From a checkpoint of a small transformer trained on Wikipedia.
Size: width 256, 4 heads of 64, MLP 704 GeGLU, vocabulary 7283, 16.7M parameters.
Training: 236M tokens, 7187 steps.
MLP neurons of a small language model. Each row is named by its layer, matrix (down: output weights) and neuron, and shows model dimensions 128-255. Each number is 500 + 25 x the weight over its row's rms, rounded and kept within 0 to 999. Numbers have three digits each. A neuron's up and down rows have the sign that makes its largest values positive.
A block is one neuron, or neurons of one layer that tend to fire together. Before each block is what it responds to, as a language model described it from the Wikipedia text at the highest values.

Description: Table breaks and name starts. Line breaks and pipes inside wiki tables and infoboxes, the word in ("6 ft 3 in", "a parish in"), and opening pieces of proper names like San, Santa, Del, Ken.
L4.down212:490524499489513514466490499460503532529476459503483580486505502533481492518463464499502490446480481494467506524520534485501458474478478517486534494489488469483474478525445540480500488445503523499462521499478488503527512508461537511509466485456512543453556482464510525499496494539491493536519501485479520491498474478479522479489518511515461469470524515499509486456500510510512537492547
L4.down555:481522488537542511490490514492471502512494495510504545498489488518481493532477469505474503494526481467492510511501508521542481481474464536530498479498509460505486499517505508484570497484521519488489510522447472502495458495452503518519480456491491554472533477483482495511516555560503490540486505517489512476483434516479485478485532528486500479494521492482487502482490488482473555553493
L4.down610:482501509493529531497489548504506512519518517507478544513483498533483482524487455490481502487516485469536527528499505529569483508487492535488520503502477446498483462527496538481506491453495514513511516529447468489510504504497529522492475476512481541495514494464475513487505514562486479523463495518474517527459461503495529513478532514519473461512526515496521507460475473499451538512533
L4.down616:475502486512516512452489512501489530507517488514507546522452509547481493514474455498512503484515500479477536529491482543501477475500492529508556474505504462494476484508506523478498477450501527535503510550488470494504467480511516517458468461485492541456529527476486503501502525547508513544492511489451510496488468511466510478501527512507476461489504530483518492485476493465463562532535

Description: Final digit of numbers. Last digit of a multi-digit number, mostly four-digit years in birth dates and release dates, plus decimal coordinate digits (196'7', 46.3789'3').
L7.down193:516500489504506493459514563482493507522474534526491532459472504463494498541484505469475475496532524501497489456501522509522497498485546457525513458475473524504524492501469490498506512496522482566547513499506499497530502501521463520509487485508474476508541501508527482514521481484516479442505522507509491512484529563501478474531474513515508505532499514499512474530493460464493561494477
L7.down248:495489512470480456457524508478469488514447518508474520504512537470491496510513484491507526525502518519445531523524539490514512504505480503531492503476487510502534490470525461534501539527503459500486495486502542539512511496519510506516496498492488511525489453503518505503491451516503473518520535489493529523483501507500491492520478492487486489495494495486485505497481474476507532503493
L7.down436:509515489506542457492525468508447505528469508522531487539489500508490486520531500518525538481500506451499455498442527538498491518551483564515512552466472532480499479486446477487480525549479470473506526516486504484506535504515500502529510536467482522497496492498535480494472477489511543509481532516498503504532489483524465524483522498507505500508508525470462493548484519543493512469453
L7.down440:523491468483509468520519508517515479501465498492515520503463552499514455523474522516510474507501437468488512514512500485487504502544490485526466532499490486514538553482474496482510525499477492480490539499481507528512478478511534462491515467481483495547491492471495449492460455539534492509529525490511547484506488517523481495542545481496497495471489531512477468502520479512511492502510
L7.down462:516456553515481485536445502497495510471503467508526471540499499493472470498506518431521469469516465476530506487492531517520523508442552513471476494518513493517508513512531505507487495484468481553476500456500510482522498479510489467513501475477463529552533508457553482540491482497531506463502520492500516531528501458472524485494522497494511533519484475516439469486487532485533523515505
L7.down592:527525478540517497448517563526522509526503522535458530491453511491466517525485499486540524497538521455462455478522532489452519517504524468492482518481450514525483491488511512463474529484534514521501494539524536479502456446498523516496496473519536506513506524482497504526485540532500507441543534502514538489498541543505524452516483489517516529487523483547493485514485459515457526487519
L7.down618:500483476511500530490481525543505499540469524506462523462505530478502461551522496532486522531506480491477511475490430507499494480534522453517476519515484486518471537504523488487512502493538515518444480484437502531491493468494485511447499460492534498506519547512505520505479497502515485508512498559441523453505481538514486514502484556501534500521535498534493493552512482504499514516526
L7.down622:508509515516475468477513489482514504508474507492512484514503490504504548531501508494537515456467502501527570516508544510544494480522503498489527457431555480529551468498488467517490508497514505498507487541514474486524533441464476496484524495463489525516508517454487464462485469527500504504519485486485524502510521509473540457522484466529515559464493488508471468502465493578458520503549

Description: Sports stats separators. Dashes, hyphens and brackets inside sports statistics, such as the leading dash in career rows, 2–1 scorelines, and (10) goal counts.
L4.down12:474533498491464518499508529505516449524478534469456489483463546503511536480485440473492505496523456520505487499491517484475497541500489496522508504490498512546532473482551470506511568518492462535505492488473442517507509478479513490473503525512500478518496493543505516499498544521500495506531511479515460472478489516484521454502497502526513456524504464513474482466495487515500504491500
L4.down281:485488540466486537521500535541466525522506495468482496507499517517504497517473480505533517473501496517533521490503484488526487484512463507477503548486527441484521452517464533473512498423495544502519492483533530500512519444458518511482508489468475513500541496506493525510526505529557503534523497511489516509514498516504525511467529533539483508501537481484489492487473493497486482559492
L4.down310:478477528513421497486510508476539493490492489488491498473532541492572490538480460498507485517545499522489441508477528469448515506489486502499527495500498545481518557462563473536492508503474513496491514527487518488493510462506501492483478522518490461491489469503508467550472530456515566507505489498528510501510484485476516485474449570511522478558461503487516519523496473517508495503475
L4.down461:509497517474462456517535460492497490529531539504471511540506455501508516532522518465477509530503553490475477495504505528477475463519520537503528474521517550434547463511526424540433569506480537541506534507531508528499536501516488513545510530520462493513479500500489484510467535491529531465529515530544494518479481500535483485493479509483515536502474530505514460500509476526498503525492

Description: Numeric continuations in dates. Tokens inside or just before numbers, such as the second digit of a birth year (born 1|9|22), the ° in decimal coordinates, or the space before a day or table value.
L7.down44:474493508489512478500491514485506482484502514514545466477467544467501470496532543498529495483517518507521457519491531492521495502460532465477540451575475475479448490497520496491508484533493495463469492474471474500515487495519474516540512519512515528547507506523522500504491489524521537467545488478501510486503474510527491508495483526542484507503508493507497509556496535519493437494521
L7.down72:454491512531520519471477516478500486491531509504443508462457471452484498434547520538528511495525489505494465475433492494528499522489483509498511506515542530473498530511499537474506509487473431496518505497447513525476518527503535499507479502504495497536533495485501461477524489459499493490495494492525487512483513525461500515485515501539505532553456481474487499457552477484533501517513
L7.down124:535480550482537469517478540500506506572491462523485533521490495493484494499495528565453522492487464482537474461489487491502515510496504500501505534521520499483498526489502525511521502495477547529499506483508505495472468507504511502491535479497477514499508507508528492478480524463527509436539529497534533520500509524482530503486518528488443476507545521527530506502490482461495483516486
L7.down222:494517489489455517492519507505510512496512472486515461497512512511480562482466495489507505496536515506505507559540527469470515564494511464481495470461480537533488458506522505470481546513481499520464522489531541491516530467474462508509500510543490502507505560493488523507466479510543525562477479530500534501528510496476507481508484515489476495450474520505513506487505470465551485527503
L7.down415:489466498509542480498482531511498512506513458517473489504485488515468481500461524491540508513453480484491519500476477484469507499507495477489549561475528501485439522520501511501478508530486450483489510498537472498504510453470540515506539491505513560500512540527457486515489499523488496478500501548524478478486480525515485470480506510499520522494511519494487477462520542489517535520473
L7.down455:520519532514508504476490490527507536516476475535474520500508519483499468498492473542534544501486504465525465437488548501460488476470487488504487525488413505466463524501508510519437542498494516526508511475534502472532487477495491506542497501569505512533486513505530495521487504518532477483479510517451492497512483534526499467512514513469499457557502505490501540501506523492474499543494
L7.down526:515529486530573507508486513463488473517501500504520490488510521460508488523543539519414516476492474445517461499493502547525513499529477482463518538515503490499508515510524482497502469544498471495505533489446454521481458520539516506520496509516492518529534473497494512485493477457465492493514485484516499477479515502513478531470535520524534513521533512497498527561453505520454524494516
L7.down590:511495531487416542476500485482485474493508521506500506487485487483506476514539526523438513535518522477493453463484507528496543491526513497490484458583505464492481524544524463512515548480479483515521484525491490504463494501478478499563511513494523503497435473480528447494521516461534498475512499499469506497486543509532502513521523532518451501538449486459490554481510484519475502504460

Description: Inner digits of numbers. Single digits in the middle of multi-digit numbers, usually right after a thousands comma or decimal point, most often 0 (2,5|0|0; 2.|9|1; 2|0|26); rarely words like "much", "different".
L4.down103:481462521495517512518523495501478535553539472543536482504491467521477483457543527495503489488501537506429467486460473477511489503508501515501510504543498474482473477547487516472532491467465467536454519504483508477500513501478550505488498514510467473513540516480496537508497533474493466502512477556491530519505492467482527516547521498497485546518526546494509511486508522527469506513511
L4.down233:494511482511511511518479471467481500537495512491467466513492517505471480467554463524462525490484511472518496500517544520492522458491484502497490475551490532519542534565528480516468496534462479559508521527511510502466521475519531490526501474484457517495463512500435510547509489466510486498516496514506475517497531508500432561486474518490488542566478466501428512500491525500504495478473
L4.down319:504489512546556518476475457486521508469468490511478431483462531475472516500487464520497490524465454524475502535511482489469497515550502490439471518547461483526517484479512558485473517506468490523479532530517527476503549485475502532469510512532500560463536526477517496534512547538486429513555443496496497471526520470502487463487524473471495541530468490506487530509508499519514531517524
L4.down352:500487512519487487479490487497502506476524499603491532515465489459467468497538532480490501509493475472521443526479523449516467528482525497557505461484484540512480553524535488520534499527509477534527511514472480457494472480508507487511493527563485490491478476488515497466488519494498485510461514509502502514449491496528517508564478520473489484510518511490502530480519489470525530462479

Description: Table and list delimiters. Separators and header cells inside Wikipedia tables and stat lists, such as pipes, semicolons, en dashes in scores, and the Candidate column header in election results.
L7.down161:483490463486555511504501475510497501556482501522451498473505475483472517499489494490536490524480478520502539497488489475499505483503527496512501471474503511493479483507504480472500478580531464482495482505516477552491517522503517520522501482490525507514467491502500479507520467463511518510503462484518481480508518496504491525486501512526525538493523485492484519493506510479500494530487
L7.down201:479531517492521487475489451485480505562476501512504507530540496522457564520497488507528484485475493488492496554497524513507494469517483514478493527476508527474496482490489499488497525532526506485486466515546511509458510509566509520478478522452510513507484521507506496510486495515514516485462535505506504498493538505484477496498518493530527564479510530509499497498491479506501544508500
L7.down208:491496506494524508478510508471502470509522482543524512493497512516515497483487526489472498489491525474468484491445512451525486488492485510531487460494516500491501521547501535520540480503496452494493555521504459554509487540511528516491440474483476549485479501490500475540541503522516497507460470484485497521485534486497506531523526524460433468525546537459526487512495504550470504454505
L7.down377:539469496483532493534460526546537536523520516502522539528461529548517519479524504517521501505506534500485503489484459490481497482520495508500517500482496527538537503512487500492545469526516477540464497492492469490449492476518489503477508473543481493514523521532482462533453466481495493503503493486560487446497511473457494524479498490508484466468468518519456474480485486521494509509503
L7.down394:484483508500528501475471483483499480540493500524506512495504490512485493497508523480513494495478514499478511519513496494504499491507495525459490512480529537509476478488499502489465498578501489463495473497513515529494498496572485520511527481507512502531505488516484504495515482453490503521470485522538536504513509483555511481479490479519510527535523519492504527526509489502513496532513
L7.down463:496506487491475499487485534502509493469497481488507497491487483544548501495522479513468522494516486501512478477526530520552497533498455498446504507479535491492525511527457527540505487471501515538470528477488522489474513455539455489550489528500462494542464517443467533494487495538497483487511469518476508497514475525520509528513551437537494498515450526515487519504510530520441498524437
L7.down515:483544477472493496472503512481489479515515502520493507501530505489488491470489494493519463501488490471473499533521472502487496484487497482478505515495549503544478466491498479512460518539473497511531519512522485529492537505528506513518523517494474497566503490440506501516505509478478478507472505506511488496522516487500511473480507520469505543551538506495512515532524470483509555535483
L7.down648:506517479519543520483507478485485492530486505489475510509514491500489515477466528500483481508477450514533513520470473494513510502481485458498508499497533530487510469493494500512505477587506461499475463493476450500477537508517525507528536478499519470520519488500502516508506449485518498507473471474502498480511519492548488517533510518501528529481591494506482489480525491506478511503501

Description: Space before numbers. Bare space tokens right before a number in infoboxes, census text and tables, as in area code 785, 6 ft 1 in, about 30,000.
L4.down31:531530494538520486469504529484530518480472519551521539540462463511506471526482476505514488504517509462479475507527500557486477491534517503525516544499483478535530462527456527467486510462537436510480511497518484539528504528490522471505510494500491517503490503461513507492492517516545487457518517484507543501500454482491503480490526497500482482448560491480549550502467477517491540503515
L4.down225:509501493515522493473474496465504526454496468459508488487455492526518500501501492507540479506502522509472521503475485533471510472507526464469527485534467484472516450494489489452523462478492486511476490503491508534479510443470527501458476477465508509487487483497565486480505505498485547513472460498505515475503476506504519567516502486537527463506525465504496496486485499467537503466495
L4.down328:495519519496499510501528523463424525494505471486525478492498508482475482505494480474517530509505496503481503471508499501456512472502525469501520558487522472485520472491498524484535448509507458489533498508495508533493506484487455475484502495489526465491501477475467492492513487478577449552525455511486514511532517507485509499458504535539459520514553484509482550474506504493524535459512
L4.down441:481514523498507509496511528487531513490481496498505519498463477485481479516482515484472489491497504552463523506519496517521512457506501468500547552444528451508497447480484546462522480478451459498531451503496500515526476522480512477486493471506511576493524507504505524519518507492537478515486512483481510516556533537503515472496508507516460545423545496504526515454495532472504472484519

Description: Year final digits. Last digit of a four-digit year in dates in biographies and histories, e.g. the 3 in 1913, the 1 in 1921 and 2001.
L4.down74:504491505513495542457504469483501468512510474514476475472490551492498469536513475461498496513541463527537530515523464451493525519514482501474524521523502469484509505501489509470506498465484492510506532512451496500548479545487553493469485478508489465478489524476478495525513506499490485492493509525491486498493533449470501504487541511488555505521508500518419442469483509503503475488484
L4.down619:472486523562497504469515504461498492519490466533483506511480501472460497504539537495439516510467475532476523523466514540548498531512507470472502494467538492491493535532507505488502477510460489503521556509467464513546492519522510506472523485502492474474495501518498506524491533522525523474468502477478545478476536550514488506478564524493445481528486500516490538547509502492486513481501
L4.down634:523468531479479481525501475523503494553522516529524528515488513489514494531515492514485492509479551570496493509539522448510519548503481474511520565464488454486518452529479507491476491506456465442499488482482500521534473518515487512493486489482475566474496510475541510517490490468498488476487482520499520520475462481508524520509527504484489522491465490505484467517464476529492514517518
L4.down636:540500492545489504471496482451485514523465492497524518500463517511469471513472514501480471509558483490533507540500505545542507528496483515508516522473492448524507503476495513488546522473518481515471485526445521497521513548524522519450530488512515539497519486486472453509506504497481552488525473517519524507500525512445520495490518481513519543452536492512500448497478498510498488471518

Description: Numbers in table cells. Numeric tokens opening a cell in Wikipedia markdown tables, strongest on the plus sign of vote swings and goal differences (+3.4, +7), also years and row numbers (2011, 29), with weak scattered word fragments.
L7.down46:504474493474448534512537505495486466497489509499484566553511512482479498485449496499467527492487481490521539460464540455568503512496527525522532494487512496458529490484511488533521507517471493494472521543505491518517487491500522491498475504508491493512513450495540521457503475482510478498522533487496485527507473428491484515455503513515463503462505529515531469456488468437539485524471
L7.down155:500554540523458477501495490483525562485517535488489512481512510471529484495428507499450525498505513464503470528512477502501517540522506508470465533480497521490505450481474507558486506461529493502554504476468520497501515514491478509490507527526525491477554554458473481485478483482490502517508549463540507530481471504497450491483486491469426476469472519470514504473483488525528522470496
L7.down199:514511486482531490517515474468544503512526447480491489532483529509506540472497489497513558496521522524493499484498498515493534500546485473462464450480503484491485518508465498520470497481518514474512526490570485504499448478449513504509506429495536543483497496569480503474501532506518510450504498507512508448491477535513486512502508462499495502519469501499490474492505464458512490515466
L7.down216:434545470510499461505470507464482514431538503516550493486514528485519510517542515478477484470512494491492475498498498549490514531465493505502468516486506473501491487474472520519484514488501497499487491490476508506475480518474498498509505537535506499519525540536484496485489530511478503542517524487505472526550487526493509473470495474508512476472509485473493479476508486499511506517521
L7.down401:474486473497516516498497512487486523499481486546487525481480505498481486519501497479529473487500497512508512504478507458485509492522502491474491504507507504481475525518488530498516529574494488472495517508509503524521487508534545493500494479471503500479535516504525513490497501468482516495480496485486512479493502501551521476528523539537529512491545502484478480502505506486487492483551
L7.down591:460500488505518494535512475482547510506483555514520538501465494473465516527534504507496542490486478530505515522466490437540479508520474534525494465511494533463539547536493486469485505520470473467476524524483491494490475507481528510471500483466535545558491503458489472494551451490458521504512523470488494484473502469470510531500515483518495518517560500521480486511492489536504467505511
L7.down681:529467502516513507463486480500509517472513519504528519497476496526516475451514466506487519489496458484483460522503504521492502537521482497483466457494448523497505488544540486487534499457508486488464483454500501495505488522514502495499489474539496493469504515488514467498487499454529502507486493507474480504477530549490527506545500515516458461467483481510443510513526493460512485475456
L7.down686:510534513456501490444501479510511524478495501485501498518515526497478517527555539497483488485516489502505501502523481500494439517483504502529519491494482457513516481503553512529476516465476502526561547508496521479548521464485544482478481519523497505474486503512511486491521512525541467473493540506533496508532498522507499482485466529525480537479458477530505510501470489487501554504495

Description: Year-start digit 2. The leading 2 of 21st-century years split as a separate token, after a space, dash or parenthesis, as in 2008, (1995–2002), June 25, 2021.
L13.down262:501502521481527530473494477462493506432487520538481510489504529481524550485525493535522481547484510518435531522528487505519521539477496513508538469471524511459493527543490481513525532512492513483487474532511508479498529484487483478525497479504524488463492466486502518470491459474550503541478448533476466489502499509522490496530506505512482508450475477486453508482484534534502545491510
L13.down301:504490509452494524470510495530505527489539507507520515504473476507489502506470465454573527512497493474508455528507518465516536476521515550479501477471480469486478506488530441460507471494470469456467513477534479475518461495475470511480524479484469487504488483514523532481532473503520494477480495487523525500515492518533479539460524470525484508501487524489472484413497503522512483509491

Description: Year final digit. Final digit of a four-digit year, mostly in lists, tables and timelines before a colon, dash or pipe, e.g. 1989:, 2007 |.
L13.down277:492464501509571483508542501534515466453505475492507490498500520519502509495487524527485528488531518529505490477491519504509532511485479488517531475508445481500559489496536483517523511541502478485503512467488506444418491461490479475493516496502532495455471449507499460517545515453522501512514497526509525501496490515470531540464511500500479518496526467475487539498532512509549479497473
L13.down480:486485488513508475456503498534521511493514516478529484523490500543552484508500490509467506512547480498517513518484525462479518494503507461513469489503504497468551544496457482556529470506520513505501470472458517492517523520492507494470520502523520541536489505500521496549481501491526473515488495492476471513486499471446506475464476483464430430503474495461546513479493505508499484487496

Description: Table cell after quoted titles. Mostly the | separator right after a quoted song or episode title in table rows, e.g. "Bloodcorn" |; also leading digits of large counts (2|5 games, 3|9,180) and list-separating semicolons.
L7.down166:462485515503524497464468512487484552525498502506477478496494467508439491546528539511485511486457492504522504470502487491477481512496506517556479476481514540465467542440533491555510470497531485517484475501503481506493486529496459493498499466485508509489468496473471476495492487447514528528515471524585487492511462508524491463497487489465498485495511475525497541511550505503509495518498
L7.down281:510503533473537484511494491537521478542487461520488459492463512475502479489511517501507521504508500477473511481517515518507457455469516510457492522517464462532482504514532483536468520513489505495484498476540478495488532487517514529487532494497526556482524506461485533468502498495468490453468487519484536510444486501472512455488500496527563510496534465528507465518524465527496480490464
L7.down312:502469490510544523520492512511548552510473492503476508482495520458501515512500509496518507523511496492528494475510513492514526514514495534490461513458562522499509490484506515504480538554511480466500543530534498539522506498533516485488521505509535573513499533494461498470516502479551486510511498544491481498525464523502468491499476499502520484490559474535500520499516497511467468517509
L7.down470:485502530514521520438531488517481459510443535459500479518515538517547474457457518519503464487536513495494520498516487486449504530503523517496511539493516484491508478530502508480500511533481493448499497502501501529542460499531528504491490556481544561496517543489466529501518443504498543484503509485489502516484494480532544515487474511526508500453524499498486466479526506547509436497471
L7.down499:483456489505479478464479482504506534492515520499481472512534533488456467513470498503513516493478467520517496518476534491483500450484526482504538499537514487509442474511502491511500529525519495481482489493506464487579529467502505495459529510501504507509483500547467487493522459508529521508452488526484518492471497524510469472491453483512502493503503474528491504480486497472485466537528
L7.down552:525464497496519502567495500515527499491547479502453529492486497519475496479466556514499487469466525492477495501502483494505459485531504511498467495501494458484481496574522519487527495450515523493498535489491490514515508500439475534510488480477527447513473529512461510462514562500494496475505524477526497527540516469514509490502420510495504503427479464518495492519486450489509535515510
L7.down626:541503471475487543516543499466468461491481509487492511534482518490486520547531515517481483498514534522475480487473532524531488502460480501470507470524503526481493517475524491475485494453501497491501476456525481487513498497512549495522490486520512521525490520466498509552503539489525490495503488518491519509499472456538500482524539526481475539500494514475470487524499484495477508504552
L7.down657:501472535526567501551487450531517517479539474502465556510436495507494514520525484490478558548485489517490519484514556503530485526530514490463517467517481542502479529523534567456508523529503498490506507495514507511467486494501508510491518500483558528495469523473487529494499507487521517456457471516511437518491482490527509479515502496522477498462519516523514522534533497526526494460515

Description: Connectors after proper names. Connecting words like and, of, in or a comma right after a proper name, usually before another name: Diocletian and Maximian, University of, Government of India.
L13.down87:503474478516640512524459463459489489502533508522508503523523504488554534518520486487520482496536487544477503524508516559492468508512466489517445493544479514496516504514503507498488583538437508509487509506488523512493532512507485480494528505534468525499501483523493517517498510477482544488493516518523485510505516454510512486503460511485505530517407473562507471494473515531496516519518
L13.down630:490530522500544530470489500473485508466513467491499513478539529512521457475530463511510495504527502459528540464493504545491523532508511468495523496507464447481510489485471506541473521504489494467527492507489526477502477523535501519457493554540479523507504513514483480469508464518510553497501548512518485523495485502535529448480469479536531490486499509476432482505486485564510484555482

Description: Name-list conjunction after name. Fires on "and", "or" or a comma placed right after a proper name in a list of people, teams or companies, e.g. "Eric and Julia", "Honda and Nissan".
L7.down12:443486489500497506500515497462495485509503476562476518525517469526456513513471502516503540499486444517494529486480522455492537509472501509508494479482490512511479489491502509520513497552493464488443503508512505519500510501488511518482516525509544511519490490500470515518520495504496551516490460505501513476568488502491505496536520488510495492484498492479464518492485503497489521521475
L7.down70:512448508505533555484484493494485500488486506476518489554510479552503509456492476500532480497527534511509520496497490483486467464484492462505506524442480553532494443493528522454528512507524493490554495524459500494482512506457438502475488508493474493456484506499485470519511501494489552544521456519572487533503510468519516498474487487498521510461558490467468457499525510529532523476496
L7.down101:498528518504511483499520470488478513503509545489462522489514533502444482497536536508477447501510460516557510496516567499503477507491493501523526481485454505485522482492510489550476515496516518494506524477545511488578458457508514485519458497495497476529515536526523544492545477495509499507499496520468499515503523502526539507473489542508511478479510490505455488488460508474495486514513
L7.down236:516459452503559486480507508464481507508493447489496469512492508532507521487501493467497480530473502493469499547521520489519443485518451522518511500489526517500450496480519518451492531493521541490453484499473505518460506495490489485487506505509511531461523515511500466438494479496451552504525517479496528456512488508509458481491506519435480530489539508521469473504548476495491553494450
L7.down372:483473493497494483514486504490499489512488529451497502469478504537523535528467490528487523512511495538517476550521566464501491514527477511486510538468490479471544480482478494516461522547502497542518488464481500473517466513536481498502521521503502486494542489501494508480478475492503497516479470503524471492474502534507483488523507487519467531514521502510529505537511453473494467496527
L7.down378:499528498498532494473496487522512529484523500467486490526513473541487486521552427493513539521472502508505501475503487536510475519540514491470499475497519541518513475484531475513497489492521489485499520442528507479478518486516505481517438473446514513458506498494493486481504489471490540487473473493500478515489505509540546440490474515515520500514506541475473483519477487498472532476480
L7.down582:516501476511516541504521515505488502522507494507516503501528523498497504510545482523538540495506516493520510493554508492496490522513485538492511466440507521496520502479496529514495522527505482471505488497499522503500474488519499494471500480457499562517499546477494469498522472472520514488543507507469523505489487555493497438492499498529537507483531525505507445522527504497491479478495
L7.down685:490470506506486523478538461502478498489524520513563495500491568531458505418457509473536483532477506460541561484518513489512492494517510523508477475511498486464524482502496506500491501547474503488510503476535490532486456492494487499518477497444541506489497500497465537502537501513544483523453508483521479475507491527494535520504497497481488439518522470506461496525534473511510526524481

Description: Space before numbers. The space token just before an expected number, mostly a date's day after on, a dash or a table pipe, e.g. on 10 November, – 7 November.
L13.down354:472519458515552518464513505479513542510497541538496524464504479460516476498521481493445476507497519455523490459501486497506505490470497482548523512508477515488493515531509495507500505513522495502537484513515505506491527530515463527548512465520554437534503513515507475491518507496484494496544501520520486485509549457520505497520494521509464433469580495482493509508498531511522552464486
L13.down403:532503504566442483464495504448499503498500521494543461481523463499523520534491543518445503433449512469505448498479461482532495506472509498518488517504485489505506502501533504502503506474517487483563509489488504493479511503516500516527475468493494442528501462474543525515505500525522497514529553463473495503469496480514513523506457502490520474481527499492514487557494516482479502513480

Description: Second word of names. Opening piece of the second word in multi-word proper names, usually inside lists or tables, e.g. Bahia Bl(anca), Mike Bl(ock), Canberra City.
L7.down10:465468489503541549515506505493514531539486496507484506480508485490459538518532501523526531501503481514542482460563504476494510505527519500499472525457509525495503509470511496511479524538531483508485497483510516513499462481559490476487551526453471519496525525509509504485508467506530501492521499508489499467511463556535483503508511485526512522465556536518477493520483524483509484530529
L7.down275:471497465490492489489490482504472481523475491481451473480498525455510487501515504534511470501510468535469486564458513504515495524524532508559515510498497530467505478457536496465530489551520483489496504530503495515497532474474479521483502489553490484533524498511517509487537485479530522499500492436531477529502514471573499477516478513510517502496534463508506476498490513493491503484528
L7.down404:547514477511529513519494489502475532486473497495534484474498472506500503473504544521513475532486502482486496510501499500513511513506505499481500490505496512510492482483482479519475475553504528489525440505516504533505476504552507500548504485508533495498520485496516497497527477488512500490501512460499492500527513531502472473486525527501477522494520519486579512557482506457538453508522
L7.down432:488454481513536557508513502496447503534482496508521524491508500483496497501489491522545512494496525508499523445536506460459512520513511512464478518436528509490481478488535550460495503525458478523516517527504520497529491501523482516501508474501462511492521474489515499453464480469538474547499485509464563489516508494548530530494515507503499484487505533483491550528504515500516567549502
L7.down441:460493488534534492520490470500457489529504452459528509549514484526525523490475491518512467505459507539474522499523470425514484486494477493531551524502539508477499505487510507488500522519480517473503484523445480505495524500482444507502485500506509515465504531510516490508499480503523474529510468514500480488537498452522527496493503517552510513452510506470459457493540484505509525494479
L7.down479:466455479504534539543536484471497481449497531489497507516531515454504486486499503538572520497504531498514534427483475493481506494522493474475477478436475522482494533474509576472508512492487463533520494514516519491497495458508477493513535491460486483476488487522523471452480499483507529533487519497494505506514522518549489522524537491470494492496475497516504540512515487487514515454474
L7.down629:498474508506554499544534536475501487543505519481501538457523515496514486473534496510553514505480490512503447477499503509499505520521467534495452586492528520458490502515532506508500523522481530499500489504495510474481478496537521492506514514474504535517498464458463498490522499502509460517491460517508529549460505496540551529539479504519491522490529518483494489501496473484503528524504
L7.down680:478492524480492473478497434548488512506528509506510514568499509577463523481450489482488479506493509521491484516521504510485476530508464521467501509479542523536480478489516468482516531488445515535491522489439498513499503504502499482487465528471500459512516541489559501484481495504508509491459517494498531476550532502466533482480503479524473526494479499493502481486476472496474538485513

Description: Punctuation in structured data. Separators in infoboxes and tables, such as dashes opening list lines, commas before a country name or inside numbers, and decimal points.
L4.down109:510496530483508488495477523439504545495486474514481475467509466482497489516483503519478500508491498549487501515532479479509495508501466520490515491485504511498496452493472516552492499526488504530482462474524508514530481477497508485508527544483497556505484506501548518510494474523526511477438510477497516499564560529476491523517506506481503500522494588490456501513519482579489499503494
L4.down342:492493459495521525472453528480506526527495491518513527493481472497521510530487484505452498509498469494476466517490526481521488519491477509505519494520471448534512466488498495455564519454516532516483490527480497492468490516475519502463497485487474525486530476487482525494505535541513488566509496520488479505524446503474499462485515519503509443515506490506492495497503516499467537539507
L4.down373:506544486495537544470470491520492554526499513517541520520486453494532471495490471519484523495510467448520458489482511532518475511452491533537518469503492444505476527506464502456534496484517491489504487520472455480492503529437529479480498477480509548509520492477499533508508536544519467561514505517522526534520481502485528498493472513515477451493517493529515488486512493497495471510481
L4.down532:487504521488540495496466504457493443489439501492490554491480505528480495496504494535433490493445445497450515496525525505488462507484478488502489496492491469504511509501492493528493483514493470535497514465510550500481523496510481499520541472458518554481508474487514470514526528486513475512512478484482534501461520479511470471490516537498464533493548497497484513496499521502457515460503

Description: Table cell separators. Pipe or semicolon separators between cells in flattened Wikipedia tables, mostly after a number deep in a row (standings, results, election counts).
L13.down33:488532482509569498519436507497506507484499537510509487523481506506502475493484513482490488489493523501491512496513472505515499488493495498482499495499521475504524468532529537536499498503521545503530521517509485513502514545503551480512488492518460531471535524499512489458512481560531465497540505535480545500519484532485498521494473491496474481536436501525527533471497489509446517488465
L13.down401:465494494500506493518476537458507505463481467491460527505484545528471471497493506507466522462515506509498456532547500476530486507493506488479533521524511530487504496508498510503473547549490564514530520504536505446493520451517541506501475483492518543495492500516527496493478502501510455481469538525504516509484503501502493482504488489486504521501464496479493499504478498527484463549543